Part of a small language model's weights.
Size: width 384, vocabulary 8192, 16.3M parameters.
Architecture: LayerNorm before each block, learned positions.
Training: a variant of Muon for these matrices, 315M tokens.
MLP neurons of a small language model. Each row is named by its layer, matrix (up: input weights; down: output weights) and neuron, and shows model dimensions 112-303. Each number is 500 + 25 x the weight over its row's rms, rounded and kept within 0 to 999. Numbers have three digits each.
Before each neuron's rows, "fires after" lists the tokens most often just before its 100 highest values on Wikipedia text that the model never trained on.

fires after: " as", " p", " f", " comp", " As"
L5.up533:519468492514502499528487521459487502493509498432479485488531513489494451543478513493507483485469505478516495512503524522483514447516486511522512474527506442560507533514431484549480459506498473491534524503508469514472488480510474512494493496512536538504512526487545498513499478551488515504462437533504518487507503509483467481474529484483521495544454508529458507518513501521436530488492454501505503534472528507511484496536521451474518518512486465505539513514525497498511522475479447517478494514490495485501473479503481505490443489494561500534467458497536514516444485506451519419
L5.down533:463488468486506502491519506521484539490474482515499473451512504483472517468495468499505522510545486506481469510529480503485543501553509507489521506493513465467478530485538494466505478494518522524501488535498529495480475484540489496503466499535493495517512544504514478532511565494511509480476494507574465490493524499496537505483473489533509550467503487541536480466501475544554510496484490478509551522533498479536461428482511527500483512486543536487504525528466511454495516511519502469524497487519523491532523491501504523492486487446531487503546512466486480521490536514520513519

fires after: " as", " Ken", " con", " As", " Cor", " Con"
L2.up647:466492512527516482524455489467491500463482516500541476561530500455506505511516461496469515520473518506526511500487514513478487510476479488459478521458470510501501508519469504484523470526519498518502470458505495455541500511489523549512511479513512472506535508501536486486441498462497482515493498543511487523536505531451522453545484545536496474541489512494500521507429548516505514551459476520502475509524467497514473556518496463482497494494473498498515460530531496517500477509492494478502501529517549462437487522529490493524508491526478508467506486500505513501497490459484449484
L2.down647:493525516519505551499495491485504529501503430492486501478478497475456496534473513531480524469525482489524505554502536501479519506524485468496481461545460534518476525509473476480502510516507479502523465550482475480502501480505507525548504499473541519524548509468538501546454490510468516516448511482485568503515539508477492539499456549492529552501500529502490508489523508458535467492467487522459520534513517445498518494449510525478512479474485537488481534488492485535496520517508517523476462489493484511489475518444485476518530494497501516515528524488470508505534504496534478492

fires after: " U", "S", " referred", " NRHP", "T", "U"
L3.up93:560477494564505536498493507497525515495528504478500514490499472505459498473529545492460487527435538480459524511488510505474501527479525476519515533515484544535533554514478478502516516524528484473542506506501477474481473486486567478488483492506470510460491474464514482511474490544520457488505512517525537489539485523521510508504455491449501490507507467480466507490527528471449513486509472465489515537524460464536487510508480495461492495530510546525495509496509507488493489452518481481504504516491505517463497488525487494505525512518518493525494459461543520516529487463473500550
L3.down93:485500488506518518460493500478508497481528516547535490505466486467566499499478481469535481519481506478513500458494463522547453517559496464493513516493497510496485444486508545475508485435498546507493528497496510547483516496542468471488537494470487533528492510475499512536491477524492573480485508486491545508525496539510491475517521527527514507492457504491527503452529472491506521516451537449500480502478529464524515539448495489531512487513549522519506514515515471501540476486470551514469482533506493465472511518514493482490484498490457509441513489462490484493479491484502483505

fires after: " |", "list", "."
L5.up590:509518521474547554509504511485490499494542480503476489490522493529506515482495517493472526501526502485501526466522530491466499566493489498525521546499450508457509491500503490484456477495509444493498499510468545473520481500510470502492518476512500548463510473460516567531491523517497496496477468539503506447471464559472480507477502509519504477498494507492522495499509483470525506494485485491538508541519474502475484515502538504536507522536512498475507509493478489453511502494515519498494446565462496503454504503495517478505509492426481456505433482477484499478509525524516473529
L5.down590:492505468486504495474540465520480525536471519516552500514473498470529504515490536525513515469509492519528500510499501537518498461435507503514505477488523489503480508507476480542526505510468460545472518512516504538475483516452516538464492467508506515512472521479453507471486527534499482526507508465526539532481491431548496494523485501524495487495467507511492484499491526503511470488470482494482510578474474507488537477525524534473479519525512497499491521485490513517537546504491509503505507491519562482490535497471460505472467551530522550494489469504518464514461523481483498503

fires after: " was", " been", " be", " were", " is", " "
L3.up257:515502525457522485501559470415473517497486520475501495547492514486488532442505521465465513460529495486508485501490539546505507473471449474517484503504516480489490479517533475498484531504532524473511483477514522469491488524544516519487524472554485512537522489507474508517473499531485530523506471559493438491485521509508480488486517518539532517500484525530505469516502514515509494485491485499523502500478479530486524534469490486451508490494480531487558473524528500498512512487468467502471489485506495476489519489519475523492509497490490493508534504468464460516504510484515523463
L3.down257:466486497485520450515533514514491482514474530493493536492519529543525510558520512481481518482517507535470530501486515541527502515534518494507444450545466511543510473511491504527491514493462505505521512525479435529527499467517528546478494488495466495483483473465535528556448532508516495485511541525520490526503513535480493552512519435505468480536510481476490501445533500470513480466494489509508481508466451517493498476506520511500490454540523465554498509460487504541508502545492450510467441481472494492455512489492513479525476495477505495540497440508517495536504511507514506488

fires after: " ", "-"
L2.up663:524465474505470504476487509504444515505487493520501500521547489558527487434496533487489525513499515504525546502541506501503472560485491497487491505465500503474438487513498504531478461503473496461502512464517516491493479500528537537507491472478507515484553515490519504496516500472512529521472480516482510496485516529474475470460489535526536535509479521473509511466488506506474446518526465479495526497539490498505497502530477500484515529496530498493508530494520489477509534515519488493489488530539534511447512525515522539520502505496517494521482448507528497521501436508466468505
L2.down663:484483504504553458477527534505490476522489508495496477477520508507519492490531464526512531512513453510511501449451514475490471495454511520540510531491480515496521540510498523525513489523517492487478496521507553498503443470471456527515461513494500518477524516516386502505470512511534503454526557493488475481531486536497533487525529487481478494488452462510508481499517525516497469470486498469494520516542486506494466469467480490470491502565500491460477519477490518490468480485492537499520490515530500443523527466489467498539503506483461499514500492483535490510495502492481512542

fires after: " was", " is", " been"
L5.up64:473484486520517558487531518495497542482472522504483516503490539489464478495524500510523483495512523507483488526447471472510474515491500471493498519477453437475499474488510470482507476508457473499516487567517451525478480517517495508488474488519502516511473493510503513479493532484549520529487541505524523472492503479467463513492483492527488534516483503522542505492533471464496520544512478539486498471523490478537507505472508512526551482492572494529518537503456464520509453488533541525463457496495478509508444512517516474428491504512526543502492489497509512489565497535490508458
L5.down64:512506514492492506457503527525508519513510489498475505486546495459537530514455536508491481523518466504504490484463494461507504504496466490451504519496508509481484456511460519518508454550516481516502508511468519489481503559536525531510496526493482459511506505490482469529485495389493524512543516466508483475499516490487486521482494489537504479512520519504519505498455503475499487511530504482512479482486486516534556484543506521494479515505514483482484472506501556534506478495486482490481544512507505490499518578480486495498491480536481481508518520533517499477518515473523529465

fires after: " "
L2.up641:496524547496542530494471501481516530487469555498502527519493530545480546519458502545500522523496518471533499468522522476490482458504516519489499485483541502499480506516558480541515501458453493475545492513516518512475523546514498499489524496521477506553503539510480462497527507526525538525485511536531483478499489508519545504467502502461491505445491472492500525455509446439492477529465502517496479483464530521523516516482488486518489513477466511468543495492529530503510510498484506486465491515466507512541503482519481512527514483511497490507541470495508519485471491528479484488
L2.down641:503466458529525531472484461469505487540519446484514492507495518515517482475532507524556479539469482496505510448503484465495523524489533517523559498498494497499503539518489462499497479515484497501462457458451568512483500537497499502488493534513492487528511510527499498485489517478490490494498468478505502540548502494468443514493504433511511562501532480488486466486502520563510521482505495520469443486501489498493486507538522477550509533525493508541467482479487444474502497511535463490514516469475519500534482523505539508514496495483456529496477472487506470497527493454516502510

fires after: "s", " Sch", " St", "c", "f"
L3.up250:480503511514487466497514523495508533494497513492479496542478492498482553539464467506506557478553511511493511530507511476483509540482525464513477523536466509524495521489550509483508468519484503500510497499547527460490478494512462490500501479511448460493517460514515480537460500492511465528509503493491499452520526519501469475480500494476509528487478495487487490490453523481512479491495543480496554557472522512511536517520533469480483556469474497524501519510526528502524507487503523466483510511533496497508493529466511476496497551491528469478526524506510508498470521533529469525
L3.down250:516503510566516475495478536508512522519485526524518485486494522473487466510526510490483532457519465568526506460550518453486512542498510516498526516566539544476464523480506475498509477494501471507492519467473511459502495484488478489544504453497463508500475520493547500483506481503529494500490537489560524484482451478486525527494470499452471498480491542545504499505470512485474506494504502531479499526460474489531538495530516499510507540470468493511453503553504442484499499493544512536510493457489427509534493530523462459507499522482515515509494545499496521486570479511518500491

fires after: "\n", "s", "|", "1", " pre"
L5.up330:526480515537533503467545474504475476493462483474528527524469521494484525507512501505524501516510509460493474454510505503487479461460538516519511523486480482494471458478533512473536546462495549518468556554494512459520517481485497482511517490531483484551446491516525519483467516538489503472554551539520470530483493492511512518525522506513462503481530508508515513518479484488482477525491486566517524477499481509537507490513494501530460510501536512472519464529502497542516539481470505458484509476557505516485477492489456511501490499517518512490504506512555439475489482498524497513
L5.down330:498492535511524507472516527555486454495525549522528494520519500521494513488492508478491484538547499494512493559515490493479524518481490500531482510527498478484501468504498477491527483502500502498525534508501490435523481487508517476506489511510505432541495528511547470488541490490463508506496519479502473528554487477498518492506491518515496487504426510489524469513534540474493519490479476506501507490498517525530494471533488529516471461485485535483461482468503501513531472509529524489456538496514521488506507426503540487549468514481534504473513475519467476514541471512548509469

fires after: " ", " \""
L3.up148:487522530499512498496482499518488502458529492523466485512456528557478522459502533480479475463461515517530496516554508545526551535489508492526535479508497498526490507480495518503521507508490503538492486547458506461524469527506485485517444495482497503494514496503507495507495523463481498502513508525476498537508458490475503516514536499499498451522516485512500474539505512515510515477538487497497535513493507500476562468515491542482500512497490514449449548505492564517489457516459480489530520495488542497454510530486484519514473494517474487476519527460529510497516484533543511510
L3.down148:498535457523473505495529492515478441485499493472469562452536491463491502516540476483497564499500497520501510536494481526507513501532487472474494498522542502495534495512480420494524519477499489513489485441498517517500476492515482541420486501473512517510503533474498551513515523530581496506508495475500520497515499480484538445484506492540524521497525479517521513504489498482432470538498482495495522482560483478490513479551469490539496529521511501521505486501529491500502477523519518496483504505488490508530518460493468548491465535495532507521515514501441447512520503498438489474

fires after: ".", "0", "1", "6", "7"
L5.up123:535517472476471511509544491506541558502480481514522498491525450492490517505472498503498521523480515488491505490485509536488495414486513490479521477508471465509509524533532533459485524483481488503539505464523467521493493487488457518468521513485508546484479528471473521508507496480534461510490493517460489535525525477493486521468512520508480476481491524471472463510506522488468500521520486500518531524503524484456442504443494482525498537569476486501476498461504480495498485506523512503547506528477488538500515495518511478487515510514541524512522496479462515526500422510556505508
L5.down123:449497505510520493476538471538562490501505529526457479503459462551527456488527468530499494516529485482529516484463470527522506527449533491532487507538510538498504527541523487469527528501470510489493513560507502518511484500508490508562468530516519458517526463482546509483531448517526494519488517484494512537559534556493516477486498509489459471493520546460503512514522518542508493489495499453447483533493468532519497538493508525493506510517471499494500484474528495496526469506537470480522522482496506449474460478497494520498471462536475522536552459497489517513535470514531472488

fires after: " to", "9", " ", "1", "–"
L5.up238:495484484483502519452506528495492490521535465474538498475514518548502515492488527450513494449477459522538481525513490535473473544506483505526452502445465470525485496505496490476486520521487554522478521482525501501492498502530498512472508496487479509493491467466496580440442475515524494507490507492493474478488530508454497494548508483492486497504467497516482476483478483512520456495491526472528467496525492509509519511483503471533472496491503490504526501527520482522480509497484450538510504508446534474485495484491522515480518504521509499483521475495522532450552470508485473511
L5.down238:497510503491485494510490516473519495507469462488458485516488480529487444549505507486524512460551447467511512493519485492519495510502484523466541512496472462507491531471532491476528501489468506476559491514517516495511521500489522416493523529496527505462490513521496489464558498458479496486510498547490502468490501526529508532470505532516495508528516510482488508516458509498477522462508490546513484507505478477444524502512517552490509526464470513499475522545454469547546500457507501545509530526501519574501494464521475541531509473498464528481463474531478460523514494468477592493

fires after: "e", "li", " E", " an", " Li", "ni"
L5.up433:515523490514553525465518464506505491555508512512465505518495502483483467488487498489507474487502527478496544516530488495480469462484484511496488563470484521531474503524502552520495542498500526557486474512478487493512525470497509544474482495502486473468467480466533529500506495447507486466478450498505488490477450511512513519499503488489498485492514469507538459511483528506506488530542480514527471512447480483453488513493508530486514540443460502522516516545481543494493511497511516524487527492496534496516491475490513475499510488498532419489530460511519522484482461472533468535
L5.down433:502500471484494519543487536510544530499503509524484494507519471470473468461529481505521511502482494483505521480520441504510536471495463510509499562452522489524499536475494496504480510458451488513491486472470472494470476487509508499453473500523517506540494539484525543518506525521477509515497511508525493508465517506488511453487463553529499527471494491503495527483477541520517512520469502558492464469475508485546529474501480524470484516502514501475525454515552500496524507482507526513533508530515471505510501507462530498517485500472546526506496425486499559486508502487486481488

fires after: ",", " of", " and", " for"
L5.up615:511533517489498539530480493507526510484525541503519471476493510500480551488491512461495469466480490511539492482425515499502432477515491495522478521467487519468510494481452442482481535529457488501514492510501524507470528514536506528509502503469516483522526524495502529485527531503553485529548494494506454501499457546511487501497485522473497482500519528491507477441486481510481435473487517485465480512518500503524578500513538480475516498506503493473504490496511505471507446547479508478516480529533499491550480510533515540429508528534483504528525473492515522478512494495482531499
L5.down615:516514527486504499498488492473487497482485504501468503489444487544517484508494516475524489472487530470475480475505530472463517531499445484495467496551491468524481501511482487498515460461507476523463465487499482493516499489484509460505487494498500505525489485463474461512470473512490506436482500494524507532503498490531494520496515496526542505530525502505441514513534508501495515511503496575557543524461475518497455504517500516478497493512508519502447490513494525498508495462492466492459516475543544503503463514495444496525469477561499523515495488487495423483502476525554527494

fires after: "s", " to", " A", " at"
L3.up139:505562473504549525502474526463512523487507496509518522458524475475510463524505483516544497507488505464517483510482532477494539453499466494503564503447493475508499511488470518513477467492467478488458535534482502506514486487530516508461458490533533462427504510504557527540512504462515532542474543483519518525488556485523536467514544490474464492497483464450511477542476492502535493524497493455520511549484471497490508506489483524508533494496502505451476489541491460505468517466494467479489509530506468499494527478487530500504515476498466533552489520493500488555480495490517462535
L3.down139:512513508485502506478518514501499449471496498505520504525515512422566487510502478454489505522508481484536507486547514542532530472468502492493517528542524489468478497475466486518514500507499523504499527505538468517464485482528494483506490426501524517456528539413479494462492526480464482467526494468532501500536480494494485515472525457512477512492475491506499466492495542479480502518463505471505504466497501504512544519512535522570485489495458491496509463522510509544552508527562485519528481510469469511520511500479488497521460495504527496507463520529520458488506539478497526523

fires after: " ", "\n"
L5.up509:510481565502441529472506463487529514513471403520480493472535513509472497475507451468484544458519531447495504506509428471506514512479498520482496473518521499526469478534536492504513478455521513452494485508495519454502483466462501465499525472498507520478508557459499519509522509483508492534535489524491517491469528507496447497539504504491499460461506482510507479526511473486462514517517512509508511527459492495501517497519483533504477495490489522482469521504482549496571472463502460519496466472517536485497483470500480508520477510496484473503485505511506525513512535524484497500
L5.down509:508527449515495458484509511506488492483458511452489480500483464501518508501502459484520544532511469495475512485502513491488504466562491482495547521484521509545525487499494472487478488518472450474489518483468515508475511472492532530484480477490494493530537502492476471521492468523485487531474562452484498472513491508533520469500529530519523517502529508481475506525495532540516473478490516475466502533549495494485489506509534496511503501508498530503490443523567471453475547523498496532517544473494473474498502459496487503513515500484494545514453511439498450519465465520522469547

fires after: " ", "s", " S"
L3.up91:537511512502468491511490501500490501529518502471497511495514474473390462500537515515506459484475538485464483467504536519460530475479473454510512505474486498517470474482496473438483474513485484525529539526511518499497469486478512508472477517480457517468498484484486480507489517532489494495520525529504466484496502543474504543563523458517531466529507526510529504520476513498493481472475491492500456496452461486534541519502534499549518512500502481522491517538527500520510467521516564523511522515502525547513494530516534479500479516480534480497517508549454488484502511544527504496
L3.down91:458472512488519485474512515498480545562498507521558512492536434512498529486529530463510538536472492533488519483481520466455510486507480481517532511476502484488527488497490473529504477500508458538477485519511510483518504487539484518511480471498514551546489552486548491496528490524490520514495491483508505490541491475488501522511510514510520481475514487488491474478487493488497533452456518519523499503464501517437490521497508459450502468476500491512497490494508523517489479520489497553496519496472498495481519450520478524530467488497469491526497519493497475514486528501455485553

fires after: ".", "P", "L", "W", "O", " B"
L2.up426:457515506500511534485475472457527531482448507548479531474480488481506498510462485490535471472492567517470521485493494459478492535508489533518443473511495473524553530484478482519481508505557485488531489467507510507483491456447547534485489468501519496486500469502483496537482524480496464501501523510478513481503524476508560476478527500466489520485485516498515520530509506505462508508449480491511535485512519508484500533508465501523518542505515489515482519490486474501487524512494527500498520481466503480512487521525523494499517518456550510518465504526483506498501501527461489499
L2.down426:531474466523522483496515522500499478475484502476492532467520473535496484498537488486506548523560485519488466528529512480529530456529482520477516496508500465507481506547507492462494500512508498527485509480542471485490486483483495475476483572462495508460491479446483497500510516500526496472512507477469469515491496466522536511486547504495541470539495538486528493459485511463469482513505490499482488523502516492511484525519516471474546513488525483553468469539531515487518575481503533492505462528534497463508510507509476551502520470495474479482547544522497483476474534501558472524

fires after: " ", " on", " to"
L5.up344:502524489461525523507519537480509490481451513501506499501493474493497507503524511489462436512494452489527485473493511517547498490494494489487510516490465501504532513514550485480512500472535478468491584485511470554533483502500475538470493508456488492548481527483492479545497529500480507534514438561529505470475487474499511502539501497509482481531510473484486560462470489478486482526515503530535461482512476496527488526481474512502512510484524481467503501480480506504543493509492500495472497532484509497518445506468503500459537487516483506480490498485494482442489495481521506475
L5.down344:572528500488473517454510512528513506493462464471526519511478460514473471558515503490496488495527485495460497509539436504518518508484492516511480495510472495500537481461502498559525503543510473515511514441515515515485495466523504479542494507467478494488453516497496485497505480507486518532507519452456522491576477478509532475496480479480511526507480526488464525482476528528496506452489473492504494515447475504495530514499492503535530551512514470544493438469511515462494520500502541495485493460538439453521508462477495482490502481527498517488487497475470523522499513495512469487

fires after: " the", " The", " of"
L5.up295:489501489535483550482504479512510483526476454486447536442481500496499514538492492497485523518492497522537453507490531489492477490514517505490487539489499518503480507543487510502464493520473484487455463480549482511543508518488501495512513510512486515502491517472524507512458489495478458485536488507489502515512540498511491528504461510520472446506553478534490544495516539519520524507510515457499528509482495502508531483488488488500504536458510490460499491486493508499511483501458459487530504499428575564486488537479454493499532489510519502503486503549500516543471507437498487488
L5.down295:509522506500487497498505486493488510506498503480515504516496523448515514472491462471492513463520556495491496537546522497514510487449487510502442463481476517528518494530479480491494534490476466487451527497482478493470491421554513479489525515499503482511495512505525479505502502493509497474512491519545455475488510487533485535496509468532489487537472510481497529522493471540482492493485485542539485487502520484487510474502490452481493556491549490495527476475498525527568520525489541484491453509500465525519491480548525512549499491490517529478507523461462492484530535478508476488